Part of a small language model's weights: 16 layers, RMSNorm before each block.
MLP neurons of a small language model. Each row is named by its layer, matrix (gate and up: input weights) and neuron, and shows model dimensions 0-191. Each number is 128 + 24 x the weight over its row's rms, rounded and kept within 0 to 255. Numbers have three digits each. A neuron's up and down rows have the sign that makes its largest values positive.
After each neuron's rows, "fires after" lists the tokens most often just before its 100 highest values on Wikipedia text that the model never trained on.

L2.gate50:117086115133128092102120099119091160149116085171140105154128153102129102134127164159132124132096112143149155113127121137107126163164134149113091138170138140081123116105114150169127092171117138088083086124146120151164113113159154139137176169092116138174098114156091130119126169163134123120080128148145156093162110146140103151170138112082131135115184113116126124153187130150123111125163184142122163130111122149103148122120124159138140110117117143127125166122125081134142101154141133127110114167090157115122140121152157158111115117109100094095148149125140126115135096158121130121
L2.up50:116108131151151153128118110154083131191116140148151173105122143101102084137091140107133119130151119080072123114128146112119167120143173151077109126156154164140117135161107138151144142110110155091139164140118170142078160139194137131150120129159143120122116124130151125116128094127168117118165141130144129123155152093139121131166115144146123160163202134115109130086164130167118120105100139112129105187105102132123162097190140131128109106121126137144125126123096103123115117135113142167134095166112150129135125105104141125103145128173124151133147136110108134157130144131157113083
fires after: "|", " |", "-"

L11.gate197:101172139148174135093145117146164143095113137106148097104125104106178103172163132132115132173104102101141118126155117137116137136150104077129111114128099140107165116159128127091110120109089138148162097137117136139096133105093138121139157129100157099107149157122117091126095125158125146152102110139161101088106083132125130121177109131148114109145111116135133143117162132098146089153082145110139176066121142077130142140139130133133096118138105143130139158103129103101138175140099129148126116194126109145105131137145086100145103110143081080146138093118150122127143144141139101088
L11.up197:114139114145139134128144120120170119103124092113107118101136145148148112123112072093161127100147118139140127130122125176091155089085141150104084108129146142150113122100118140133135158144148144118124174106116104094131128124123149099137158095171120145090128086112096136140136123071095113128163151117127094097183137170130156098124145151165066147134111108169090166161122093166118150101136081129133112105114154143164089144143099112132091126110144161103107166156146104129118154103164126131154149152133118132143100118108105162095120112136153134095147132153086163122147109105153146137
fires after: "\n", " (", "\n\n", "  ", " Votes", " |"

L11.gate473:147153134155146147120164120086138146118112145153086136138152153137104156184189142090147186117163105144098159128164142133177108145138131119122090131152053131119120138082105140127102125121115136118146129121142065121187106125096116115134125152097140126137153118138130136106103154131160127139135143168106119106158130133154167116153192123139131152150127162155124124108144119159149122147088142129157165122113144108109111169138126124096124145125163153181117109129117107129162165128147107086136125086137131121133160134140118136090168124117130131114175163113115093109156132137118154105
L11.up473:144143130146143092136132143161137123120163123095150114138089149131140126146130123118123095105138090136135102119156152123113123146102136151158115132086105152123147154123129166098104172091144148127128172163090096136134144089142102135077134114104116125086109148158154125117116152127121131184142121170121111170127139133138142124134144101084141110149171165155136144147119099151106118087160100155155125167169135136145127148194120111178111177133131157144131149111148129169140183105143150119131109098146132104133101151100136143157071095130135131109151151117095129125145110126079189121
fires after: " |", "|", ")", ";"

L4.gate64:098124144133154101161107157135169136105142108109128117099167128125124115127146123128138112129157125130122114128149111118161128122111160121142071179145131116143104181150146125131139159157079156135123073113143160115153132133113160128137155160157151136156161117095115135107112116099126109180122142103133127129109134115115105133150135169108124186129100131137109133166095126121103140118176098118135125111111093085111107107055147111138104111112134167143101129098129086115105142090123106145137144110191152098105136111104146121141119082100122120094135098103106080101121125106099057137
L4.up64:150098148081142122142101169137162130133142116136134144170112134135123111153151099115099083101116115141132134139141129144132134118088137139176093117146156135106066150155140129144162151144116155145111082147161148126122151156140146106112139124141142137123130150102147094114144076103118101155104130106110108138100125094130106160160130134105143158127099116123128111167106127132077165080152130159136135117075093118119102137129157120166088142130133119192138122095151119160088142122118086176140124094151127083109145119133110123127121089083108110132127098150114094108190127097132125179
fires after: "."

L10.gate429:128141115137089134142123117100103085106139152120106097126144154124086116106122155149149150146091101116134122144124161122155111110159159176115116170154118118126155104140107174151111124111130141090102151129149078122149132075147116153165173101166109150144117117134140123092116139119125115158108133145143121096142118165156113125123156125146080170120124144177144126111124132154132096158101086134144175140102138105156139112161131142133115132107178134164112121126124158080141196164066134144153127112121145127143163138143147102103130124155122121141138170084148185125117081139130144109
L10.up429:144085112135155158198136091095134113116099121143116137175180156133127158122123172123120095139143143129116151084128141165128140076124087163115114188131184136111104131119130164127147135114108135112112107154145124161103164154119118128132131144125142090133103086153125131095122133137096117124101142074108063147151131143103150123097115114116094146139100161143156118134114154127143132118158107130128141105086143126133110088108179135114149120116170090163125126149121107145082139126103165133123072139107129090117133105179143122124142109133120141112138164119164175122136113137143127115
fires after: " in", "In", "ru", " the", "="

L10.gate454:081140176129141153085157104147119127151130099126153129134150152121111135080109145134155107158171112119106161154160161137154133152140166134099113104102110148165101112147142159131137116136151154104153133171093089133122133129168137065120138149143122138137095150130171155127099171175145133157151120134096123123133123154170122142118154155147096119135104114156107097184111124167117166162165106123158119106092130127131146147120131184144130113143120151130095159126142150103106156147125113104118147109097114127097145133111136136138149142106112160111147089110150154073092100142108141179
L10.up454:128102105141121142135115112127093101114107125182136136073137133163150174155103158115125156102138118155121167149105168112164177146131155110161131146099094141127130123163119188166154184116158152140122142120115161171141126148142099175135144106093155126136135103138108146110135133116123135173154085102133118140144089144197141136141153156150119135109125128103116112155106133123126172133157140161095125149161154151104132168159119152163109105131155154151170094111122150141090122128121168171122137104172080125143174106137125136122120112117105105132140120118135132128137132091103132120
fires after: " the", "|", "\n", " |", ",", " Sa"

L9.gate53:148162119152133167120156126117110139124159130128143052193116144119137130093169129126134125142145121135138109115168125141126148162144129114146133161082106117133096168134147186102161112144152084137135160113117098143141145131141092146126165115125134121163115157148137104100097118095159116157127085148108139118133104122167112071155155132148162112109194139117129169164175081105131096124135153164149151138111120086119138111178120162142118103174110119121156125105111118111172148141118116102098099126131120122135132138155141121163146134128119096140128121142151119176124136129165154148
L9.up53:126120112149158152145120112129150148117137130084156151188095170102118109166145162148164164125131174090129085121179115143163125171139149114107150116160129118135101147118082153096163150119130090148112122153108154160105104137135138139129134119133139120104101147128183170184128086117170124130126107165132137122151118108103146146128158080137136129095161097115068139128148106117062153128109143113103100122142110140132121108098120123111121119142127092135083102165092104138141155152144132122110154099110110102140129117173106099121110109131121116136122115142114114174119144080129136148
fires after: "-", "|", " Career", " Total"

L6.gate390:106141117144143161096163105083144098092118124143140127143133140131111118105135137139153150133141121095099128176094140122134098131138166121135088103110137145147126107151119135113143136155107106106139155123150129169111122103122096137075123099162129137137162170112096127138107102097152119113138105174104061135084129136159137140145148075130135197138112138056126125129171122151111077107150137183143143109147152102107133103115108129112080131116101142123076108115139131143167129110117136119106136148121117082157141125150119164104136119123128107122152123084160112168137154178163118135
L6.up390:167131135151129120152134121127169183130120106155131114149114161108131110112100134124104148104114178157144187107104200118096165069135156167122132163161141147124109145105084124091129097122119155133122144100120171110129120101136115099143106140118096104135105119149115134127126148071108105113114140154140094119173145112118131141160118148145071098164114111134158128133088149094150121124098114150115133153161128157075060101134104102128132144102108137120123128112136160118133128089164115122156172135125131124151141164172122140137127144143112111165101139148118130100134113125109138083
fires after: "  ", "-", " Total", "\n", " record", " res"

L10.gate102:096113116151101169126143149114088096138114112111137149144151136133166133141120150135170138154123094167142141135134182128069150124118153141115107168119155122127159118107189166126078124182112169126136130148151098116117098147168179112116118116138122145119136120116134131124098137119117136145133141126123125095117155133144106160146130128127097153126178158102082109159146079153095120134146111062131137081107138137129096164155119141139102142115136106124153140088143112145096118153115116141106155052104150107134139097098136135144128137134133102119135116137170171138083108146152157095
L10.up102:142088156105144112149112132117158142144152144153164172142155144166122131147114139122149113101115103119106118141153151142123135145106147123146134127138162100115133131161109125097110138126145118101151146158092117093138117201175122157130098113138132118097133143071113138106120126170139096121140159132077142119145145122129098163124102132121094168154138122126063137164087085162159130134130120102121157141129162126116098126119112138132148163092109115116186143124118110163123096071131163134095143103147110110122104105050142124132165153111158124135172088127143139135159136121163113112
fires after: " (", "\n\n", " \"", "-", "="

L12.gate273:132156179171132096124166130110117111118094105130171092148104126152150117165160129104202150091107137109130152123147127137095118129186100196131116159134116150115098130119162124113111131114120110145132159166158124130177119100157107094185084151151113135099094104113156148095104089113159109088154130136120120097151115144130143087150186121173120108127169158162114154144136123126128075132103119154126092137110097104156122128159138121101121140132116151120091119145126140122151137096131087138136124116105089112132119143113113162120120121134125121123146116110133150151128095109145139105
L12.up273:122125114131129141104115117108124099141200180098128137080127114149142115118124141113135079111126106185136141150068124144104129108166120163134159158131073127168109142111152139113089115116099158146169117136117103121156130097124108136141156147154179135124139128110155140110117144135155128157132133122124117120161142116183092169138116150158124160125121120166155140144154121121121121142117105164116107112120103136131102127142144102123119125118112170128116113133120109178099153097145089122105076152173094120141110142142149122169153122115186142177136161153098133092085092133096124153
fires after: "=", "  ", "|"

L12.gate444:165130116153130094144151093144123141133167109132152082139112117143148122159170195161142109191140140121158134118148132090122139132151113098112156109166136089145118123120122155124121116132068105109152145121166093190122105127133137143104117172112129197107160140150112125121117143077119163135130103141138142099120119091128136112155161141118161144076145119139130137164150146130117134094126096139147163119132155104156104131116155136141075146167086123125137139124110105145147163116107168141128133104133129129131141170148145138191091138123119091097122177115106122135144155115139124121
L12.up444:131163117161107125112129152143127126110144149119166097138102111127139128118147126186160104124174153114136128143142128114091145136138141142127158162074135101133132141138145140107108147141112107113169117120095172164155112147134087108108140144132141152105118131148164117180116115097119137156147126119138097104108133129141122108164114197140192106152145104128088156144135128106074110086152112157080112113149129142136114124114097103144160145139086122159107156134125048136114142121142084094096115126116127122120112134156125088139114072127139110066141091140096130131160113104113126121
fires after: "|", "\n", "-", "\n\n", "/"

L11.gate348:056117153133159153150173135161134115104132145153159101117130096124103168143191136140127163134165122126138177137140076130127109102144143105099155178166145072165138153165126131098105102111098173162125147142125142101110124136112120173118113107090133138125122132106097146109093163151154139093158098122143092128132150151127136121156142124130138103135136071148115142113119102143142099139126101132121144126128135112114079127072103185135143154136110123135140099157128116127124121109121110127126154122141153073120152101162128167103115140111138136115179074112113145125103111125136128119
L11.up348:089115173129140092135126103125137126121138103180108117126149143107125137086110121123144125144135120119092125152111132120126133160090124097099152137145131118109170139154092130132115133096145137121096184068116108133100134134162106105126150126119146139155122194085100101114106139145116131168175094205100120103116096121126101136116150107181177147158137127091126136117169157132141154156139127094107147098120144103167121127108139136131150121140167142118092136158105103146128120130132133114141140119167118141113164142186161165151109142111153063136138138166127147117155154106141136119
fires after: " |", "-", ":", " AUS", " by", "|"

L10.gate297:133132114147137140146111147131089110089151166148148102130105107103115117126158146145127164139109100111127162121135058112098100123142108136107198111176123097120128163099098111151158132112130137144157136108147080158103173148127123159137136147112148189128134104134146162146117112106137141080082130129109098105154124111163157134149196133103155101082114094088106143152149087129099142105130111149135140105129156137141104149124099146132130130112135103146158145135078093122152122120149109140091148130130132112114147129115129142191132126097115137147122166129122108137085182140146110131
L10.up297:134142143097155114145207158160097143156109135157144142147148124103133170148139144140157122107138125152170143112134142095148140137138156109140107129106136107141158165154092143088120085118129175174120153138056092174121118087148148175150147133083136143109110157114115162126114150122112151130136091141154146139118132125162145133130087131164146114095119111107142158129067125143105134144133117133087156117131115152134109135141157126118110133167111111129136169158118152099147130096143090160104140112169130097133108128157142147144097121124133145149129124152089091137119100073113114171
fires after: " |", "-", "=", "|", " that", ":"

L6.gate168:111165163146132120130123142160112129116121084123150116138132176099122131090189107124171114117096090144130108165140140124122142154118167126168115146087121125144160132133154128128138091152131128142111088111148127133142117146146141088116103143111127103163129098140117134174109109147153123073134116142158101138119146104159126152139161129153083152164134075115117104145120107119047127096120118143128150124094123157123068098133124166162072138116106175154136141126117125127117145132137101169127159138107115075118138057115137129110100106096108133147123122085149138151155136137121121119
L6.up168:124113159126150136147105095130131153145134115108121128113123148113143138078156106090125074098086115133097143150135139142128160133116132139180122144096135152125127181178098126116158147135149075137100135106103130085122097142170100071107116126092120127155088165125112165132131126112124089135137114150121122105128123132122100184101122081176132135150129123122131124092135159115113136104156153161147134137101124115117139134144102106120101134115111136116160111170143148147119102102155116181108087173141106118120088089077100143107107102089115162167097124083116130139160154112146122142
fires after: "  ", "-", "."

L10.gate310:125131148170164146137140149090139101106138170173084085130125180105118102126201132171133153110094089119126136154098097143102164128136153152151134154099110108189128127111135118107110076125083142181126140136144146137141155123118108118138135113122127119114149074168144116135110120133154125148147082137152076137134131142124106109162110143181105106106116120159111145144135138117104097104170107156127159101112134102096124086149093137139122102104101152175113126153106105154107154107109120133151138162138108148108177124143127113104118135117111121122131120105130117133146166145135140085
L10.up310:161169072153152119169119105142137110137107128109105123102139120131145121121139091100128080127128122083133124133139176161145085112135151120101126115133115103141064136127146122122118152112133140117080101110142140093127116146175105127105143149118135132130169108146133163130117149092131095173150145119119112130129119089126171110158156103158108130115114166154133127113101126153109129155117113106145101132149081146112185084132153084133144113141146118140143120118158160150148180082099101093119123125165121139156138182164163080132162144141160129147083143131144159092102104128147144115
fires after: "-", "|"

L12.gate347:137134132117142137117132122110167123064143127098111116145176126140116118138093141119151126156115160093120168122180131123126114145146105123175133124145095134122111115147158180074093131167106125114187117160128092115130149098155107146143090142122125154115198109134148146136108151118147163116161100154143138156139116149120104111116139184104121139144121157145127151154107140097089121110123103132172190093140098102153141143098083146139109097085099117146156134119138110106128144186118096141144168133132148144112151121147103105115103146112083144136132144145165139135132158124145121099
L12.up347:168095168124136107132096109096135120095142120141118163175171147144157130107127178162093167104139136139138168130064128125098117124124145161130136143160107165147114131141127125099145131101114146096089123178138109132149118141137136175165186120127120112140122167108092136114105161136155134138124138147112113112171127147089118136120114136143108114154080123119102151146158094132171135141101106162141098143116133145119155106099133106134126143107133105082129143144132076114103111147102109139146146121129142125121148100129177135091136118106156137145127144119145136118051160133184168090
fires after: ",", " (", " |", "18"

L11.gate345:066101147134087158131135115133133132100150173162111120197118136146137146128136170128128136151150114113164133142160153077125102158153146105130119140104110121148140083140130124138155086114118115180125125125136109144125112114102130115117178146122092124138160134110103113143107155148134147126107114156117124127128107170148135150137114163116125137140112190119107122115113123102146140146123156134163090101126106101129102124154131180131076121143138187105138101070137142168162096109090149120140085121094043136131145166106121124134104116125091137146114133105156114151126124161145148132
L11.up345:120096138129130138123132105066131155096087147164141121158138189135131092117102107116170123163147135077129135119139090109116128131128098188119103164114106115128118140104089103133104139119128165152128144121116137111110169125185095083156146162101158126126152211120080128144114094139105125158120154123139105131094132151175128113164131122138116112140129105138123145128099095131125140117132111084107128145109131080114174124113122141126146145145164139122144164143140105156135128082113097117112126095149095082099091111077118152112133109142140130116095094135125117103154114107126128146
fires after: "\n\n", "\n", " History"

L4.gate175:128140120177134124083148102130116124115121119132105125088131147152146114132092142138163126175134100099132112125114143126096118167115145175142079127124132123099094127150152141158114114098104176078147122111119098122119100147127182107127126168118156147144120131094175136155079132111140168121139085155125083116157162103151085135142141177152115154144152154117123133136129153147080166141117137146120158099090137124157146152173089155129083127137153158129102124115080097147143118137095114108127129134104184140167119159107155138138119105149117106113144159120099169155116113124147139108
L4.up175:175119156163150151119145118149180152118157091164088107123129099112118119119110148131108115150113100147119145113129093131128199168142119150105086108117132183099091141152094168133139106133113114119128135126113109104179104139156104120087147136107107150176127113149129140105121120108154121145142133101111152100116141143128147130147128154127136135136168129130116151074132174112135134151113148143149116111130132134109183127154137106107110134139096109096128145213096098159138164126112140082168122131110135164103150177164109112130143112148114090115100112144101149122127152143123154081
fires after: "|", ",", "born", " in", " November", "-"

L4.gate373:169123082134113124063116126146153140128142108146137128120129143109109061109062154168136105182149103152111150109098156114125171111145146136127085168121113157139144101121183151147129124141088122116137116131142088158148066120123106090121130133102119125129134114116136101167085147101111134143142140126140136117103119118119120107126145144160142114124098150113130098139128122125105124121137147131129132092117107134092122145175115176127111092135155143097111124138126116162128132155136079160189154177121187123135105115163115165113108105113088134113126138080145134169149116128130158113
L4.up373:121077140140108097135132083129146100104118079150118133153121106119128099131113166127134106141156144112149140093167143137087142144168189158120083154149121111104141123142156156150114151162122149149137117135135152112109113117103144101130152125099126148137145119115152075131125096097120091156100095111108149084141150111109118119103159203115136154152150130179167098098117115181112150154075146113095116117087142131117130114144109144152155121186161129109129150147128131117142130120142102072156131137126119164137133135125148128103114103137157133141109189132125121115082126135095139107
fires after: ",", " in", "|", " Ho", " 18"

L12.gate470:125132128149101117143110174051133107148119142123114140102156131127107155159159169127172139129138080093176147158138137101095116109105148160097119150116110112172119101140122139158107085135140163093092116130136122172167157104107154168192139154127093156122111115122174099162100123079118125126147133147127127119125125119165157122151126095139122139114122100168117099146116131144159134170130106187100124135126134136141137119136125128132111118146132169136101134162074121125107175121121103111098150143118106147100140143141132108115106154131158086102086128132161130143126079127155122122
L12.up470:152153130133133118169134128075174126139106156116098149128120145168101142155150151147117112154092113092121128146147145109133119069095157095130104129127129131120073132152093108158155117104130146104141119111098136127111147182121147134121150101112129159104117120130150111197127140096079128147132112134097128104161122098140163116132139116135125108150163160168134094173125128119142115191132151179105146130096133129144114100138143119109089123151128145121086105146098133128161202105090151155112119137120071124101138174106111111136117133121122099138131139156169152119129123147157109146
fires after: " the", "|", " No", " age", "="

L11.gate271:116170165158114113128156121159124141141122137127130120121103111132151141145179158171122143160154115112146132133136116124085131098142141151146137140123170122116114150148092124141120127106124133134146140136131142155114088094126195156134141119133136120108117124104106125177118129110143112149106096122141057108122193117157142129134113145164122084092111156095137133157121162120128091114132064080116137115119115119130142103125142102116116125111131107114130155115106103115117147088122126148096131118152071081091101177093094115132109153182145095080124184150114111119123130116107182144
L11.up271:120155135171121104151115117144087129112132111153096154095150128168170121147159131123144157076092115155123138136116165118126152153103157163124095164138138104147152133133119108131111113136116126126114135100148156148120121098118124112143118122072159130092104112152094153133136139126146118162111111129082128108124163104116169088120103120155150118167119174143130154137089120164145116115101107133146113141138137171155078135148146141137082164167143119078117145154134074109101087112145141111154160164121117104119140147139084129121120136166122208161087165123120138124114124164119132100
fires after: " |", "|", ".", "  "

L12.gate3:099149103142113145150168127086108079112144157174104114133156112135120132121161124087184129090092112146143154148072115135073146124139158141110143176107104112170117169154139136134113094119140170104143150088126105181164093093150132155142103094138144169141143119090144119119105135098128166118161125132114107112103106169150107145155154135172143138123125165156139093118108121108126133163098130153085115106141112131151121137129147138117090126110181132104107129148132100132141150136153109135108151132133085098143133147164128138142135160139117138174114142125127171143165124168129142133
L12.up3:124164113112147166115153144101144123138117085119079189125126072122136142076129135103083147124118180114107117103137142115147103151143153114141104155091118141140134163134109159147106113134135136077138118148152128143141133137135140167111139105145114128139094125122122085104140137120116134161092093159116136152097124122119107125122114127111129170116122090133148106149079147113140196149102128118127132114121146144126095127088091160144128119116167115143092130076123155111147150148128162087142166109148062161144172150114142142125157169141088103144148107116160137080120136150166127123
fires after: " at", " No", " a", " more", " age"

L11.gate156:128113114147117116130134148112106112107120144146129096107114154159133122115116150123120133204116124160163110130146132095127135113172102187097166169133110095131138126111147126143119132107126163146099142105135137115137063127145169140117147157132104124109106104105136108105101164143096125123133159083126121118133127156169103171164125152132134121113174176140091127088156110146102082160114126160142141116114161079147133144138185183110089146168113095130146136128117082138143133132131144163082140117150140111146102127108128110116157165168137089125131170122112139106144124100101116163
L11.up156:098075153118130130147164174134080135121149110144126147138134136166138142123141134098106093127152117100154152097140122096119153094172162165113146140146112132150091131107109134163108154078105136132119138161123085123114120123116161157138160171152168149062138134099169122130120135105123144130141113103140152106175140161143123134142155132101114133109099140174160114157126124169131153138112119142096143098131122142150082076148137132116121096104112141142131167141120135126130151128133116144109135142126122109094113140105131100144167194111138129163150162121096056102094126083096114124
fires after: "\n\n", "=", " the", "The", "\n"

L4.gate383:137144130189115134122149087112127159127111103112146106117124137118128116137111170105142162137101086133097142092133138154119118120138167127164088190120118137141150125143098149140142154136138124080129101105112167147160049133158127159126103142133118143168179106111130101129093149121127130123118120178130132094101141115148155128141130118103074138143145126126081132129167139113135095113133174131134142109116126151083177169126116125166083120127151161147122126123148098163169148121146113165123137145091107127119132184145143147149120127196130128117160139096132154140123118134134175141
L4.up383:105098181144144100153088124145127155083126106123130109117087104112113141122116113145127098119127114105097144112118117101115146109147117150110131070141130170102151135149114143071114123118114129122160152163150085149120104120136125171104070148123191164097108095138101118138116123174151150143111149124108132155111164095121133126161168102150167099155137126113107150132134113112117108118116161082115139144138110156124127105174096102118115127132164127114131145145127119116174123153138121121122114113148181111095151173137121107059088128124097123134116165122102126156100164142121173100
fires after: "|", "-", ",", "born"

L11.gate430:125160139129130184123122133147140128124137093089136153136130146132126098124133188120123138139157130123154144115142114085160104156162137133124131172101071120188118113141126109154121095129107130139156139126116101098164101131134122116101115099114131142132154107117187146145113112099162137109121119137096150076158148121095128132114145148137133153140107159146134112125107125115134180178117135137106148128136123122092122138145074137072149157112133129105071147103101126139172112132106071111176125118139149173162153148143147120143144139098143125146156126120173086096085129136074153107
L11.up430:139100136142131089167101144116121101145148175136119147091180123111097120118133122082131124108124108073134136161126130123152124095129090099114168123157112094134134165167121130118165131134113101142131089113123128142193124152108119149144083139128154137139100148131107137063135154141169081150129089154072079114123124131116117123126181120130131111114137154083097161140103134140191111124108160116123137097141147132153158097160163139129122137130120138105140093146106102143124161165157100127144125122157093105122128181129137151121103127135140139161169137101146113158110102127161137112
fires after: " |", "|", ":", ";", " the"

L12.gate501:128146124160134139128129117164155136135117116143113131168108148098105164183147122158147122152128105106137128149144119108108148106191116129144137117159102094152184135126121141116143127152152167164150137120130098184117124122102182132151137158079123150111142105158132102136117125077130081137121132151112118105151136122152165165148161099110144114111175100114132113127149125153138092123155122139152154119121166097120126101159122195122140140138143086157165156150103104095134134124116142145111122117125090143112134130161112114167083177122064149109166136158127126154100124090133160117
L12.up501:136096154137119134134130124126117120105122102120147163156134081100124130105154137151131123110100100175116154164119122162084180154131139113148136129086126117098191133167140116187087059149140141115114146104118175165099111156172102093136125113126114103131107154117143156140143120127101128136132123168132132124111118120088149108107137159103139175136125168076108115143162128144100105132156159147116132152124104102104159126101138096108159115135162076150160111123123092134140144150142125129139079128160077166112131136117133109136127090161082121143136135139157125120156160142146125104
fires after: ")", "-", "\n", ":", " length"

L11.gate133:135143124126135124113103109155122123157135107120117150132138145091101100102147186102137114125134120107157112146109142096131102162102121167136163175089078129109101148119110125156117127157099116116131163139088100108161143125169162115114133159124154129101143131118118157132110148139178170152158177102107142102111091113155074115121142155121126137116120147166158143108167174139113173169142109156168112105133105116184125117169104151137110135167134134152089102091134152119130109129095102068121132124130138145113142126111128123162160129116137117113101106136156155071129154128136142172
L11.up133:103093107155124136140139100077119129096120174150124075134128107121108118119117144107105112143136103152128159173099102107149114132165115135162156122106123102178123104149145122119133171128097132080145088162110135147146136163149144123118106153145126140170167139123092097118132125109121100128140131145151096137159097171134126156127130087088127117142129131118106111175111083122158139138121128137125116162145147106119117075119123097088141148121150150141148119130115131140132139126115148122114133092150092153094144150143182088163103137139134166137204176085123152140140158197127138125
fires after: " the"

L3.gate371:104117123164136092145110122126148134099140168170131107099116140106104153153080169105171165162132087126112091140102150119161104127133093113142132115130088154077102162117122143098085148145131160177085110152080138154153118145110107128138099119169156073088107107137136104157111136177106128119139142093130150103122128112136097145108148117123109137115139105117105121123106107134120134097172152115125165139139147165159111156128101122123099106106113094098108138135151140139101144102095123103122144106140099123158083116152182153109155097146149132101117153127145144091167164141118130106
L3.up371:140148116144142144135131165080155139151113152138103169102107165129164130137115107146131149152082091121104147107146161159136127076060104152158107120137078107114091119166133163121130099134112120136137084133128113124139178133150105114072115122136139120166154130085167138116137106137093134123171161111114093194158138139125102190120149157133149111130148088112138106179108089089119123134141128103133153124153129126115140147135081105107131115114131092113107142099117115117101102090137146099146162125112116161126129115131146117091106104109148119142127130094125108121146146119156148167
fires after: " well", "din", " United", "son", "pin"

L2.gate316:107090142179153142175130105098110133116155073119146089136124113100144084138109212138136145158098124089138129116116140125104172138153159187147096165140129148127137138141135120098148135121105173107151103141180146131104113155125146097114140099145124177171132086101133112138113161100133147117133108108100083120159139134132112102154106140112126146138161165096118141081136109163089097120098166139151141129104141130111145143132139120115092100149120150104156140099117105113097130148115153162116132129082159113157143118108156128126127133134101088107114137127148152178108140133114121125
L2.up316:134143108109120135120120120137103156159173106184111145093118134118119100053079135137135140120113112125120130120123173119103132102093169117096094134143148134112134164157113164181098182094113121088080144134094142092117090149135127097142135109111144126159088131128129068114121113105106137117115104121096144115148146120146104129116114125126135094149157148149147082117156136114133171121134181106115130143101105113138156141163164126141121106146170134093100110113119141177148100138116158125125142150108170130117111118153159159106113127117135080110123154152135090154095159131156152104
fires after: "born", "|", "-", ",", " the"

L11.gate194:123126072108121184092152104166119140094151121116110106122134187125122175154162130153145131144120108127121139106144091107129167159200139147117122150130097156165097096147128102125163121160138119123090139155154121098129111097107146118122126140093147153114134082136144108128093102166140165114163193108150145107121148137114078119147124128128144144116132101171094145179080133138129115119103139117134137137109104130130137122131119145113118105151120091186116150143148146092156188151092116109158088149114136098123188133133117141125099117129108140154116131125106128124118111140113112127
L11.up194:138127128093120132115178123150098138132147160158113110089118125159164141157144138109136140117137145130125126132145054167104162150133074118123119106152091144110086112119122137109085140125151135102115087158145135102156145128121156171156155083068170194108102138120105168140129106152147198112127160110131156091104116180100125106114162114138125100126132098162123089127123137152125147135119151118125108139124129160144133141152129142133127130125132122150170125114111140087152137135098121105124126163118156132114146141100152136124156068151127136170112173139111147119085148128155134152
fires after: " the", " in", " at", " of", " from", " for"

L11.gate195:157115094161140138147173131105144165114134103122125100152094154141126081080122169178140119190101106130117119135118136140162122155160096115103136137127102078151086141117150097097145099099126086136123131117151101143149110139128086148093140118127140117193121162137159139102123137160142130107111138160072135130117135098121159138132167142116164132124174122106112146124133122121100084157119161166108136117165119129165080138133150148151147115134119138122069156135128155185152165143154131098084118119123138117121122114143158130170123093108102121134119140098125151156122132112126114160
L11.up195:144180126140109136174126144114140131111135149159166093165077153132134092115135164169128105151109110130130091197135138127130128173127146145071136106122115115122091144128123124130155130136146141118091160092118099141104137148125140123085143150124100125148081109122182140128102145111124153132105094135140182136125128126145168153122161164147143084090154098091109145116149137089112135118132112136122138100079144117181080119125143152162096089159135083171153137156150119148128122129109116119105137154117129147160147102120175129135156127108118144107123123104148131156084148104122128153
fires after: " |", "|", "-", "ops", "  "

L12.gate146:105146177156154101103135124072106111117096136137153140149100171142122132123159182127142127166159101116143144138118127103107110177152133124114146146114101110148115158098126099121122101124172130134161138125150101203113098118098119146134116113097157121133121131138124141123100154150182139128117085152101132129116149137159147129148202142133163122112147157133116106147175118130126122199124095117104150128109098095141101138136125140129132108136115129154101179097153100138176126074135120091110139128149081142159194151154139127146143138127132113128108134139120124090128121152112145138
L12.up146:165111129115117115157185125132125154122133167107131101129098137170124111149126106128121132151151124140170114155138125102113079145103163131110135121108127101088126142120147130141137135167135083159126118110122073128173121128123123133114162088107095108080136149166160059142117149107106145164128103145127115124134133144157141107116129128087135153140127176091100149154141118117112123132130090123117133094182135134140133176150090167112134128146117109122163174104119144156146148161137151170116158070152103134118128183129136106149122103152127108067135142137142145112142179153110156146
fires after: ".", "|", "\n\n", "=", "\n", ","